python train.py --num_hidden_layers=16 --hidden_size=384 --num_attention_heads=6 --num_key_value_heads=6 --head_dim=64 --intermediate_size=1024 --vocab_size=8192 --hidden_act="swiglu" --norm="rmsnorm" --norm_place="pre" --norm_eps=1e-05 --positions="rope" --rope_theta=10000.0 --rope_fraction=1.0 --qk_norm=true --attn_scale=0.126 --bias="none" --tie_word_embeddings=false --parallel_block=false --extras=["capped logits"] --init="uniform" --init_std_qkv=0.0316 --init_std_o=0.0392 --init_std_up=0.0452 --init_std_down=0.0452 --optimizer="muon_hyperball" --learning_rate=0.00828 --beta1=0.95 --weight_decay=0.0 --lr_head=0.00436 --max_grad_norm=1.0 --warmup_steps=92 --schedule="wsd" --decay_fraction=1.0 --decay_shape="linear" --final_lr_fraction=0.0 --batch_tokens=[32768, 65536, 98304] --max_seq_len=512 --doc_mask=true --train_tokens=265900000 --max_steps=4133 --dataset="wikipedia_en"
MLP neurons of a small language model. Each row is named by its layer, matrix (gate and up: input weights) and neuron, and shows model dimensions 80-271. Each number is 128 + 24 x the weight over its row's rms, rounded and kept within 0 to 255. Numbers have three digits each. A neuron's up and down rows have the sign that makes its largest values positive.
After each neuron's rows, "fires after" lists the tokens most often just before its 100 highest values on Wikipedia text that the model never trained on; "fires on" lists the tokens most often at its 100 highest values on Wikipedia text that the model never trained on. A number after a token or word is its count.

L8.gate738:153115101133169140141098114158104095155128124158183102177100123128136112171137126142125153132150111153108121152117121109107075150089090098121124117093146209124168121126106140152075127138092154146134135137166108106110128107147118154109070128156126066092163175116141109135118081140158122096136150104095129162104155144161122119128074146156131110085147133105172167155119174123135126154144109143110119155142162148107150151122136151147130137128131135149131168140101059136162147137161090112128125128096111130166144146150156098081113116142119115139133127126137157107166107099090096147
L8.up738:121140134124093127188140126136105137189107132138132118119130079128129114179131121134150159108094143141104088162117111139118103120107123129141135125083128147156136115139115174186127103124099156154113155144137106123126103160115143125120092098173114129141092108123117121129128166105142085092092140139112126104132127160154093125074116124176150117104137150169134121129133153137126091116128140179094131106108172158127095133097157145161141092142126123108170140117111184131122117144129100156110136133129116121143133186090140149078106100162104112080118166164126164114105137097133067099
fires after: " |" 34, "1" 26, " " 8, " Division" 5, "F" 5, "0" 5
fires on: " " 52, "9" 18, "1" 5, "4" 5, "0" 4

L4.gate876:165152111128174133074152141091076150103130136071113144123134129119171088096154104132169121119124133105114118121136174168119137152133130165111154102142110119111121137126107141085136116162141127170117114131120116191126178119147144107138164124080133125133105097135130097132121113102098123160098092086125136152090136132145163128125174091134127078123124068141101127118125165159140120160131125146099116148114093146120131113134128109144116150129101157115154143133132158144139132137129145125122105098126110136173120099139133150114149112156114131083190081141131131133173162165132122116
L4.up876:166153071149101118140122164135152112121106121129119124170148161102122149162128096077148136143095131119088132099163128185115131124100125126138153110160106086138128107148138157114146115175134116114163114148116103161120141144123106137166144136139137129171120093110141163135122130145132151177138106141129092122083118162114133119170135103137160118137135119073125134086172128084179161121183107116135101132148126149145126091168165148141128080095158154150134147175134129100179143145155091139130117151159098121156129135130148100118148160124130159106153139112146115121125127190143137149
fires after: "–" 89, "s" 4
fires on: "1" 48, "2" 15, "9" 7, "7" 5, "6" 4, "8" 4

L5.gate605:155113152121121106116112131073147127125152124127105120132129111123099097169121161138122159128145118147121135144147091127134120103162104150109107110106116151091116144105133145089115150166100146152123157113090135128151182145141140104154099119111134102125135141146094097188099099113096121149145138131119127099129146133131122105114116132117131106137150091108136123120101111108108103156083076134138160080150133139124137112092093075114100148143121128135156145097146183141166145169131112127145124143163172090130139097128134169078113145093134094106146160124151156125190123096139140130
L5.up605:161092109109162184163114120130100116138132118152107131132096104132137120121111164115125144127140123086114129141120126123107175131110101119121170066150129107111126159139139130133106139161104188136098128136045124181165105136158134145113104176098146139089125178115138132145120153098103157133128149135086167153149117110128189121151096139068098107113174167151119100146142168122122116164158113124141088122159107115145132108135097145101093140090129124111105156112132126121138114101162107171162133099131115113072096161121133154144104106130107110113095147137136123173114126142124093158
fires after: "," 33, " was" 16, " also" 10, " is" 8, " one" 7, " (" 4
fires on: " a" 38, " the" 20, " an" 12, " of" 8, " one" 7, "a" 6

L2.gate278:096111137093168126133135113131113121177135184137132090117121178154175090160100128072114129095135136129116137112130074137178105147120146143144158162120108123095123125124107127166144149095098096120095118127130159143147124120094144075129139134120145158127116113114136137095114146145123109101125090131132149172134147122096131099113100188161122124152080148102163118132140079114118132137099123108163155098138122161179124115127110134140142124108148106100108154130151159113087127159131095121126126128081142126136106136151156158148161158117147159133117128142106148177100151109103115128
L2.up278:128144093106139128133139101162069160163099129089121092090126099150162132103117119146122103078169139126091103129168120166149084138129150108132187126169138132122134148096134180183133099162126056148120125106120118129161113066097102097119143094122117166120099105107144110134125138141123121116136125127097135144152180126156143112138105130110133195149102136123104098148117105107090159164130161134122154124139150109147110109157152109149123123111136149110091132156118185123128139110163087151122160167131105116100076139126124143166138162130182148107107121110132117117159096141122144110
fires after: "\n" 85, "==" 13
fires on: "==" 71, "\n" 13, " " 13

L8.gate252:102137148114127103118144125109124170135127134123126192111082120139102152113150093131116142162130142145133116131127162111128132151126109161111139116141113119153106121148087123181140155099134099133108072119111118149123146144126155124094120104116146191139129109142181148101138133115109117123130091171142157149135137121154147114157120144134172098138113110140152091145152132107140151106105148124127115116114093153100099108125130186097040111140103134116142111104110177099141090143145106116119125155114138138156147138117118117163125132135157109144134137097126092146078147165153137076
L8.up252:119130140155133143124147168130108126101102121109114150150147131104131170165102121139149131136134093159164173139128128124105127094149110126175093080108108121134145116082141122097138105100116151170104088144159141156124128152113156123151136121165120201164095141103139095102111084094129107107138104138091116138146123156125096119154089132155110122096108117156139134082106149096142148152165192099169125148147128096124177091124103101080130138104104098127158106158112151127131115140142117096184178164147143145110118124095157149101152165175128115167130127151128122084115156141164145091
fires after: " " 61
fires on: "3" 23, "2" 17, "d" 16, " " 10, "5" 4, "dr" 4

L10.gate116:144128116172125157108112127109168140109151092162109143099144142141164075139107156117153097128130140162106138119094089092124149157128117160124165123134122165141124155087156137120062150119118115098134106114146139134172100164130129175146079128141136160156127126095107120076133130141164114132161119102168115152124137139114132109109118107142128131147168094086122084130079088125165130138126129116117129134119121115148111116127134138132092123082133140129160122132131111152144130089108118098087147096128101075153181135132118112147128122112153136126145114088096140152108134146129144144
L10.up116:146146134145130127129136154106146127137134112156127119126141150167131103135121127116170099115116143128148137174057097121122093146122120151152169136187139152165131116098123111102083116149108128135129141176153149078106153120138155121145146142161124102131142159095150148091138122139123078141141110090137183119146082149117108138136157115150119140129171118151146128102105113125099096146108136108126187113116124138126140107113162188118103130144128094183124125122120170096126139144116113093151132106137080118142098138116149118063146086115148077165098119125137157119161112103133122150
fires after: " |" 22, "2" 19, "1" 7, ";" 7, " " 6, " Go" 5
fires on: " " 39, "0" 18, "–" 10, "9" 8, "4" 8, "1" 4

L6.gate499:120119160123153113141141089153148154134090087163141103118124104130148107155163121099135107127147104120119133091095147151146104180149154155114132100142123156127135143125083126132132129139116090098152079114115156149126112115154136112145144104116157145134104131103186105124129138099174103143088105156139138165115117157111124099149084140116109106159104111106102108176127150148146166115100140146151126120089101150126134117109110165100169124146130099131075138134114115131130154104093158167180147138094140172136124120144129141118107146096166186124109104153152109165110124127137143115
L6.up499:119098159123151107159131131172127147170116103155162099122106127135135144146150096143135114104141161119118163083087160118169131139155150165096136106118128172151117124127081103129123108141119075119161110148092125152147103119144106124145153102098116163111101134100150138122174144136183121108085123155121124140092130116133115075153100127114116104139093129152100090170139154111147150120147139162146110137114136145136139099126121131091174129098138095155100158129116149133117146115115186173157164153102151140157094110132117110118104138100134149141103103162145117147164106126114181128
fires after: "\n" 96, "==" 4
fires on: "==" 96, " " 4

L4.gate738:147116097107162190118132124113131131080128132148156116124097122122141132139135097099132120128107140087148137131099092193120135104136124109107128129175103119112143140135134149129111113160112120113186122148143158161130105106143125146120116108084100178082157112109115122130105129156138115125145115137111181146150168167137106137138124137105145146135109148155137130117139135109143130128118130134103128128116130109173108124155098161092123104116128119109193141138138096178143074179180153160138140127161100113126133115099091148113120157146126116154132126104080124110098144155120160149
L4.up738:108162109095123115115102149129087145123132122098130141136106141134137100136123191099139095110113096151137142134110129135130089097106127128132123167164126077132153136136144151148139149123116113124138135117160137178113145142097109139112097089118116165065106174067115167093113129136096133151153113136145138100110107164118119161119150146128121121149165119111131164155101121148183119150173110122138114153140114148107144124106108175141106115137103112153138128170142128089132149185174118158155079148107125122128135088134144104110131147107134137119102168129154116142153122135102137126
fires after: "0" 70, "9" 9
fires on: "2" 40, "1" 17, "0" 13, "9" 8

L10.gate123:130120114129133144133130118134109134164138124105091120160059120149148110151118107102111146189134117092150114105100162119144126127101113138088112145123136086130155127136120090138114082151135119127171101152119169107136146124105090100178132140169162090148128090161099103136089121144120147155119106129122169127134157155091117107116153122129138116178106157125126128145136177106130135142166086165116119122180102135128163172126080131138110147100150156167095147111101137177118112131134137106127108124128125131118138136103133133145104132157093104135139127094111157124113145142121129134
L10.up123:126113177118124173120183099124148092132096148122103104117108145126128142155162135139104140120104094137150121132119127094047125122133121106110166126091139116160131089138124104163100101122138129100135126200086139149096127107104076143114116091099136063148120151115081149119107103135122094123125128114116154149172172141115145172128122128094115121165113150112101118164164144101130113118120104181147150135150132138150154108126093113130119092141100110158091125166112161136093137114093082134099124155093150155138162106097152125114150148133118120140136116125141133119137125090115145093
fires after: " " 54, " of" 11, " (" 9, " the" 6
fires on: "1" 58, " the" 9, " con" 8

L2.gate642:103048140161113084136121146155129127164156074173164135147127118106125172156144122128076139135141096137144083128150173101155123135141120155121144095133121147140151094109149124118151117103140087149171131132134094095181155088127122197146146133136156148105125151122126097182143128156099154132156134086117127143153122144122121127133198138127118109146147138128149133094124148109130160076109133125120166103087132129102164128141103115145120119101123177137150096101133140113114160105123137129106114168136118098117159132116127120108122103113080097134119117088111135173140143138118106129
L2.up642:152099088158123111142144137123136098126166143167108148089126127147094135123148152116142127146117131135138163138098128144089141127145155171134137142108122121063086096142160155137133150131130103132152095160122115127116116131145148142100217154118137101082120151084140150104151115144088130109127156185111148132119099154126121122107178098118100130143152141121140140087142103094144119118146135096074161143089104108124151119139141071151110199113138105126134162079127103144133141134119150125133125131160146140120145107113083112131155141165119080147131123118126141130188155088139153088
fires after: " " 37, "1" 21, "ship" 7, "\n" 7
fires on: "ur" 21, "-" 12, "–" 12, "ob" 8, "lo" 7, "ar" 6

L10.gate204:062143120160077126139127095133156132154141113134104121156122112140094144095102126148164131122175137144112121112140129121151076117140130140125099091133050131123112131093105119165159152155130082134141102139152132155113155118173127097095145128145138132127115113106095105118114165117128106154150178101125151135150104073124118137145103119152131072113162128116154125103140160110107124153122127144112090142128110107183134108147091128152075104122140121136127155165097107181137127159144141133118157147137129136139133129144128089089125165125090116119121123135121146149127079078129117112
L10.up204:139092151168144119185095114113122103147105145147106104104135093108106153147129138097165114083146136162129115137123162131109131111128132136120150169104143143136078122103139097131130142128122115148091164125093169103153125126136166083140143151115113073119149109135093089136106129116134141090124143111151146103148100116153130133157185129079129124112157159130159113103124117109123168120122165164102123122159117124131113077143160117091080126114147151076110122159135109126158166130130139133164133157090117173098124132134102129132126108078099143116133170128126127071133187114136100106
fires after: " =" 41, "Track" 6, ")" 5
fires on: "\n" 46, " =" 17, " listing" 6, " access" 5

L10.gate761:140132145117104127139110113149101095151109102104112166115101104140135085137170106146134150084112121106139081126110126076124135063128133118108140100152086106103114161084103134149106080139110124159068111135112150178117125170148125118182124149118152118089130106146094129160092132122137107121130128119134133126120137114104157119121080095123129098131147087183121123144125128122130151142125116113157162140164194139142139146153099106139127136173106140115107130144134116116147115090133140138108120129130151108102126113163110112120125123140111125154101100143133121129122158105109141114
L10.up761:138134093151103169151124158108182151127112099123129076092131111140155132134101149127157172122128100161123154129120130082111122093095118108125120137123115097146113091147141110133150093134104173125104113131155153118145120138114101087152152092111096104119151125107155152098113132134103162102156094148120123113128156109131114137102123119106150115157134122164130107122138148109117119118166087156146164137162108153161113094089152091104118117147090139154091132143153155146148122113110120152153144134104118137130133136149115126157115124139175161136142120155095096123144124091154134159
fires after: " " 67, " was" 8, "-" 8, "–" 4
fires on: "1" 81, " the" 18

L10.gate1012:131125176089093130117092094060145114122176153165112133143126119128111089152119118124103126140108074182147089115088106148116112165170086193131142134100100126124143135149110087133148123131127122144132116116160106096109097096125163117135088125158125086110145230073112110147136154147118101073130148087154146109125105123140129107148092144146163152135120131152154116131107136123118119148108129110139134110124127124155141119129132122088124112121140136140138151127121143120139145151106131103209134129154154161128131095192133126069112108116155152140125152105129159121114084102121129151
L10.up1012:165096149121156141135135131146101154110151120131121141135143151152128177158143118086114119130139179094185125147108115103150102130077147130120132155133157145138127119106104161130148159135103120143126157117107168082141142135114144144163139116130142119151106113143196104087117096171148115060115070092158147107089137128120090152141139097096185140113117141146148148137093078100106106106127129145145192146112129121127108141117167170160172133132150098138116099098083170149116092144104095186111120137166117111146139155146146112156121107129162147139108154124147140113141120135120103156
fires after: " " 41, "1" 19, " |" 19, "0" 8
fires on: " " 23, "1" 14, "8" 11, "2" 11, "9" 10, "4" 8

L6.gate604:155151127124148096133114107103136084077180130141128120163146100139094077131137135170125107121187113129156124093137115110105105086158144140114171150151140135168126125133112167138154161130108132129133062125088128095105166105128130121112147164102142153152126126145088123091140098082104142098146120130134176190130131093101070113130158127139180163084118168125131126112169127143133134142144131127126141160112133121128136120181144092179146125123195120151139130130097151145154139121119129151125137097160114135131155104153109107151178136156088087137147123176121146149142122094138084141
L6.up604:129139185174138125113106119079118133128123114135120098128100116158153117126157159128155127099133134110132141160148144184120107108120123173102103131142136184186129126156147138125119117128145131119081150178107122104149150157132117159131132133089124145136165122147082145129118146132166128130130127138150125179098143154123065114107145144161124162119099134130138107126145133127096125095097167128163144158135111107158121134158135113128121121157149154124104134129150170106114149111117146131137112152163115138131109107140161145141163094112113106129140148132119119134140085101155109138
fires after: " =" 50, "\n" 11, ")" 7
fires on: "\n" 66, " =" 21, " |" 7

L6.gate1009:133107155098152138100117116127153120143186119134181148115068113119112087110142117105114124122193112128060125103138127126165133108148145159117131139126155114121077101126067140097120146130122099088101126148103088138119103145097148124119104102080156103160105136072112126104107142144116098152153159144160134135135147159153133087139156155149136125155135114151146089162126152092101143169152105105130138135128091115119174140101146099123099072091122118163111135127142150122142121098129106165143108126123136112126087126168138127145114092113111123134130158147094141144165106109149085150
L6.up1009:140088096099144125163115101158131121152151128117145159184151124104106120075110125130114184083145137156124140112205138116137137095090123140166190133129152117098072149111127134120144153108126133120147131091106112145130123088153113114141147159097132140147130124102123128123098120135169153154088151107123103152120164106115157123149123141131093105187143139148147131117125125125113128109111107125130123137157154111091141075125121148123127113113127136105118168162160106120071117093138096181154130066133139094154115140112121123110156115110135151136141156142129122108136149126136115123
fires after: " the" 30, "," 24, "s" 8, " is" 5, "'" 5, "\n" 4
fires on: " first" 31, " a" 22, " an" 12, " top" 7, "s" 5, "\n" 4

L11.gate58:108136105126105133143158166171098144141139076099182183157159091101112127160121055121161142142165123148086104159107095079107129161104125125147150104056107137130140130143127171159123095138085116111131145126136113120131144145143134102118104107122093148084124162136154126136115140115090102112099106112123136148113117145146096140131137115123158151113183129132143134136156173132114132095155130145107153168119129112104157136103132151154145121120123135115124132122094119119140151114140116098169094142113086149121128115114125118095099119173126142121156134129132144133130112114113071126
L11.up58:113122119090136160100110168150110168112118115109167110112116105146111063114076093088128125107131125142120100135130091150124101129148134117111153171078147095122102145113134160136128108137095107114102121139089135159102160146102104115098098146134111130115084135089136145144121130121145128141087113132111130131160128149105135160128122100103085177131163109145107132125101153143134132075108085146160135136073146116109122122082140102149099134142154118154110128090105152151135128130151126100175121166085091116135126135122155142082125087133145142153153114124135120108116144141145139118
fires after: "1" 45, " " 14, "9" 8, " (" 7, " Division" 4, "–" 4
fires on: "9" 34, "1" 26, " " 13, "5" 7, "3" 4, "6" 4

L8.gate529:108168095130105122143108116127127084100143107139159090123095114114141149129137141127183165111159158123152117128127148164117140105118140157194110112156132122088131147135104140131112145119086111133134109091153098131118126143165092130144147110176141119125156094114137088107091145128124098142150146113107148161113109083151181201162128102152182116135088147114155178094126155131139164146090109139149159136142124144125116118107078171170154104171125103146131131125118109135108112129113161123126173145115121130128124146104152156157127125135156128117136158132125132112092156100110139157
L8.up529:162191147133142178123099143139072161120134150140136100125144088186167134108139164095146154143111089151085098195137131149119129076077123118114121141097133144134125130113103121099128135109107131162151118106130073082104098157142129099119137108124111135123124162138111148153125096081096133155128121094116139138100100127090151148095100130131184119120121158101113126092118149115125146124122117121112141127088098124142159073113127151143129094143160114112125155162137143122139126148099151106127118082149147090168135134122130114097091121074116138108156167127138127119126111132138129154
fires after: "1" 27, "9" 24, "0" 7, " |" 5
fires on: "8" 20, "7" 15, "9" 13, "\n" 11, "5" 6, " from" 6

L11.gate623:133130167118111107124153106113147135151136098158107136104149151117091186147164110142130142147135097132113124124130094122126102130134102132110144119155092164163134125134126155145121129121152122093102123174171121126153062147098159155107077140117131137117090128137141072117087145146129091108159153056140119116072147106134098171150110132101153073127102132123136127154101133150133096117152152165108150134115122143156151143135164143115136142137176098176163108133136184112106134104150150143109081148148160126118168130157126099080096150109152136128135109082148115119135122140105146102
L11.up623:148143153197125129148180122150127152107145098125090155109137162157183133117116124169126137114118107118131083117126193085114091121134130088137146109073135095177163147132163139129124131120125158116098139123125159109107106158161126107143146127133139157139095130179132117112180135155158093128132074128155130112144104133146118102129138140117154141182080144145151130166131164116136170148161150147078151114150166140148161120141139182090131144102177173110120152143147126137092086114159089111135132121103147134098110146131097099126108119078106140152130188152131130100112127098103105118
fires after: " " 48, " (" 8, " |" 6, " T" 4, "-" 4
fires on: "1" 31, "2" 24, " Ed" 7, "3" 7, "ed" 5, " Di" 4

L10.gate244:112143122167129134124115165157104156154165093094112108140090068109133127115098144105153153132174177154107107144144140152121178117076107141133145126111122132104107129140138147142116104153130139102131120135117101147122158114131106108078116141117142165121117073121145116123147107108064154100109119128121160121082105088100119148094167134091162108136098106127139124134155175116172145111132113147134081177107130117107131133106102117161105112133144148106094105136098122100184129163138159090097099138109108096145116131093140160108103111155097142102132126104107086106113146111096119161
L10.up244:067123119123140115153148129131096098156119142139133132120131094069137118127083098082179140158088104144115126138143112125083148084088135181132089117108133111106125129123137153115155102170078145111149144086152140116099116162125120147074139151139113132107086128117124110132092091109077134133126147139115136129134110114102104126131097149126135109086119168147143134122141104138146139121129116125140141134139145111087163082122166106154141100096134103131112170100130130120147146129131115116119138175138109106113127140064182134088111149160134146137144134135131127136058110135108095114
fires after: "1" 59, " " 11, "9" 10
fires on: "9" 46, " " 11, "1" 10, "5" 8, "3" 5, "8" 5

L2.gate577:094140122091130100150155159137122095120128118143115082164116161108150112148159147137079140118140115099092114137119114150141151081117134168144164146155167145150108137158110128122136165123104115128143128142142122172146153098148135161142147143143102130170129135122092114104109132102131151140105126091117120102138140162144121132136134134121118137163159139121139091127145128160081154138122112121142123118127190115181121121122100145150156119168124102108143106129208131131115149160135149128111170135113142114178106181172111143103108141176155084101145129182101120132114109163144105103
L2.up577:124104116124142110122132152123140102144132148128153115132141138137105106109121107135143177128146065103126146116151128181094166119095147129118129136144154120139098125104170101129124141113093102127136149152094100161137125146123127112119119161125145155132133194125176142113104148133123094101099151068118103156119124124117147155111104112127167111123078128139123138183109116188102152149141124141063103090142178149130158156119087109130129115134130127164163107163146117131114095087090113142139155126147147104148130155106110123170146142139079175157133087125122119114115123121106136140
fires after: "'" 69, "," 9, "\"" 7
fires on: "s" 70, " and" 24, " its" 4

L11.gate803:122129167150111130102132110119145146132137140113135139148079142169142113148126104164127118105123144121137122145097136125069123097134170162156109112146129111118122122117132150117115102099087131157080100081175084106158108127134112172125113147106125132160199158136131125136134086109099105108130125137117155147123087115150124140140117196132125177143135094164133114113110115113107098137108137162139166114105121110147153126136103163113149129137146102123114049152145115139145125130186107169160132121105109127148121141088132106153120142116132148101114115127122122153091080089124153126
L11.up803:143127126132153084076114108100122151157135138104112107133151141105172161147177130087107112138119111142133124137113117113133097147128151115108122123139095129124139127089112150129140113119118168136139108141151136127106115125157133138111114123159144149163164143102121086125121159127118123110136108173168143159146119200144099151136147162142110138128109124148120115126140137140157131168118174121103130151161118142167146136100130113111125141106096132149116123137146146090160078126144082191165124122141089129158157139120071115131108136102114140135147097118133154122114120143180129172
fires after: "1" 33, "\n" 24, " " 23
fires on: "9" 25, "|" 16, "8" 16, "2" 11, "-" 7, "%" 6

L5.gate403:093119101106130116130100105142107119120171125135138135104107082131102120148097102118124188132099098121131184069163154125089092147111146132122177122135124197126120138137109141109089141115124116113170094113145145120149101166125102156119120131159136114101145108127131133112129146165105140071127154121153180118095159163152118140109137154096155118095127122141091129145140112135100152146134125121103115116162138147113136147137114139151175084112169132151130094148148148175159131091126138169178121152131137139143132125135137132122137163158142131161148139125111138111114125101107142106
L5.up403:153141144086128133183134147141141124115168109116107115112140095155139112130104129162154133132120151172105125168158173153150157099110107147126143108167147170124145095118124160090135099142107125110125091122121178148095136123133192130122053123103150112144151136100158081106118095143132132126170116093116148119115122105114125161112128147105149110106142133152108158106124162117131119117136107107134101111138113141096126106127097141136156131167168165103098129127134165155124112146150126134091119166148141145146095153133146113129111104125137132109116130113156124145130147133130105143
fires after: " " 34, "1" 18, "0" 16, "9" 10, "–" 7
fires on: "1" 23, "7" 17, "2" 13, "3" 11, "9" 10, "8" 8

L13.gate757:159098114149141144127122105134108116129107109138142130144123152156139128134164134143121132143144093145108127160115114128110141075113081152145180166147114083141147107118107110135106126143137144120115119132158150139126096144135131123116119124104085123152126144129119120095095116163109099066148132118133128126147134094098175101088129135110135107152094124123079156145095115115173150115147158121120111158152135115111122118112131149109112144102116131098112138155161161136105153092173136141124154089120116117110146103138143134094146118126196136102183071106192101107106108116118145077
L13.up757:155110090075087099106143118174111110167100110140088094130114158093083128108066123140147170122109119120156178137100119131120140124098089139159123097131097127122128089112079110131118141157123154160074166141144151140092177167107130130102129127095115126142174156144175120118109131123130127124122112138126125119167149113131153087109133121137141158120106103120128137148131154067136121151097151133083129146166092117111147101117132135115124119138132156142106149127170137109095134120135162117129120127079122133108125137081125109150147115147162128114165123134141147107141119117102158149
fires after: " " 75, " (" 5, " \"" 4
fires on: "1" 69, "3" 8, "Lo" 4

L5.gate774:098113139130122107076136149124102102115168140134138155098100137159146141133116107076125191151168123109088120165128126192119114157124110131122114130148156171128175112149118181164111127168116139135148108105133113114116131150161132141086108133139114129131163134138117127169154133110101079140089143152121139112125117160110137109072161119139123065135095145164131118123132175157128154092171136176137121081091139137146136160096106131129181129164155143102108112197141134177115088077112155144119114136137130131106150132098168118133095112129116137080110117101117083125119160112117106144
L5.up774:095119120175107105139143128157146168116168114147168118103101124100135101077152132139150158128112137084170099107172117141141127119097110101078147106098120149153137128106114192146103134158119175103110107105136109087143163123121166095078144112134140118126097144098131140134172147124095110128144151160099164138142133136135087152139129127123120129116102127141121154138124107125155140065132123155076101127183112121102128152124175128122166119115137087114098106162104166106109112155119129092124134140083117119167150134147180138150095141090128113110136115109145117140130084098124125132
fires after: "1" 45, " " 15, "9" 11, "–" 8, "0" 6, "ne" 4
fires on: "9" 38, "8" 11, "1" 11, "3" 10

L4.gate236:118129144093111171129164152153111128122137114149139105101128113093138147077118097098128109119153120086134133153104095157148146130156099162076105133104120108111081159136118146160083152156075126143143129116119090129144086071164166138064113162175091175153109124114133139062142115117152124122141130093141142144097121118165119128078118113110112130135088160158152165097162149136141094134109108134142175155108140153107117162127141173111117125134111119093159143139086129154116099142139145158153107106153101149086150106134119093146114142147125134181141135101140124133124078108160116137
L4.up236:111100115125123112114119153144112126141144122122145116101173066080100135119151133147143117092134158128132159164142168164125127111126088144092131142133135108114125152150142143116141101178118114105112161151149091141142112122100125128139121175169090183135094168104127133172143140134173119115101131095112138128122131137118105144106145130121160140135152161122150145175122140121175094156120107138122100163128159180068080160159162178134103138159135103115137144128120100119117106105100151106149121153120142120116141111137089116113140162123091129084154152092110113158131123128128103130
fires after: "0" 35, "9" 11, " is" 9, "1" 8, "2" 8, " was" 7
fires on: "0" 17, " an" 15, "5" 12, "1" 9, "4" 9, "2" 8

L4.gate29:134144081138111120074148157105145135129133092147105123148112111139115125144104115108142097151148157107145139108139077133143131129165083156154154162117134133082152117124092054139077164141188100115115102153150107140129089166162150158115133106128095146117143106107162113160097140133092107092124107170119137133121107160131173140106102110124116126144134136133190116095103140108157144119152144112126134121137148103177133143145123158122106115124137114161213138140113106136128143114103118170137131130138149144114163087097106081102118149172100112132143120104134170108120088072096134098
L4.up29:118131094105130159105139131126106133162122082131081099120079176144132149135131124158118122168155138162138116125097149161167092095142099107123143112141130127129096074110135126101068128148133091155100154105105138120118137137125120113150176109136159134131129140145161106135112133127136131110113111126174112127138122134095099123102150157114156114154163152141151136123127130083138155095126154078162114137129169123135102175078133152158122133100141119183090124092147127127147126129124136101149132120123119139120138106162122135148111089127096137145083187076119101113152130158109144131
fires after: "9" 75, "0" 24
fires on: "1" 30, "7" 19, "8" 14, "9" 11, "6" 8

L2.gate460:161126140162126119135146146183100119096139160115144116109111117160117160127112109132140171106129150097109136140128139105153090134156129142151096125130140165128154135121077150157102099111125178130123138115143141152144114153179127121112141100118149143115160130175131121091133111167134132091105124148120098110163104118148121160090099166140110146124142118132112081136131086113120163161130118124106104167134129139140126120106098109051109121108141151102119129112183139088151111133133120123118121126174160174116135162104171096125113133142136155118132129143129121134103117129140110166
L2.up460:113119141101110094147120152130143154128135121105125124140136128116135144152138135157116135099101134114129152116157112114125135108118100157135124093142160107104139126093118129120143112122122108131152118136124139126144168077178166134120085104115115124109148112112108112104108131202123107136102115145101128123119169128121048190123133188126139125173112118147162128157112104133150104143139112163150113144164098135124154147120109107146106163114111123167122129096112108139116121122170129180075144111127110152169132115125124153111154161101074120123148144120099132119112148116146112136
fires after: "7" 20, "9" 18, "8" 17, "1" 16
fires on: "9" 35, "8" 20, "2" 12, "6" 8, "3" 8

L2.gate56:157111144158123105143094140095172146119116147098131130112145171094114144112107115114126153102133140146103165160134142136122150107116142130149135162123158095186120152118117127118156143118110115144096111118160103137159143134144174143069127158153117136174088106123155127121103135093133118146129139127169137191117132074075141166124154165140119115116181113074188169124122124139130148151125142139124102150149161122089132128153121118116107104150176112130105149108108143152118149106118103108106147088155159151141122157135089133134151118179114107095115159141110122079127149117115122121
L2.up56:145102130137116130097142165115074110150142146157143120125169143142159138115122148085145130082150143146173146129160166124115107136141160126148140119157154132120143133150121106125145130137137091106123119136141123123150121160139119118137167119149107127157106152136111146134149124130123143189100156116123086147124145075153187107139131122137135120188087128159132114146125126140136125122163128129094097083102128138179148139112088110121165146144150103110107152159159105120138126178124117116113133122112133090153172158114113164102159128112070125106151155142092164139147121111129120167
fires after: "1" 38, "'" 19, " \"" 8, " " 8, " (" 4
fires on: "," 66, " and" 11, "s" 8

L10.gate412:142149173145109106110068121130146104133105168147130182113118091157137098141110100123100079113108139114084096119126114115105119151106118126120156146141157114147137117100090134165102104073113129101136165115113162127165160147117155106144150120148131092155091088108125139102102101101121094102152125101188160152141158126170133088126116112088122152103119123138137120129151149164151143134118098133089162152150102154144120132141098150104149137110121149124143150126116162107142141132128153136116126133110149132112109145170130093159167144121156081139117135129178167162137122122097096157
L10.up412:096120088119118145147126156123120162165109107133092110083176110141162156116126119077109145102130129157135093147164128121093099106135109127168147130160088120100140144111148112134131123115145117148110116116144125129145103109120174080112124108100077142100135102100109150091135128142138118160129129098123117190164133063107143106116115129116143156146143125125133090158137124117152118120114143110124128128111071108141102121161126081132130133099114125079141176160168131106126159101113169138109165091117084137091100116109148077154144123135122097140130095156145141116073140128143114104
fires after: " " 68, "1" 15, "2" 7, " on" 4
fires on: "2" 38, "1" 23, "3" 10, " " 8, "0" 5, "6" 4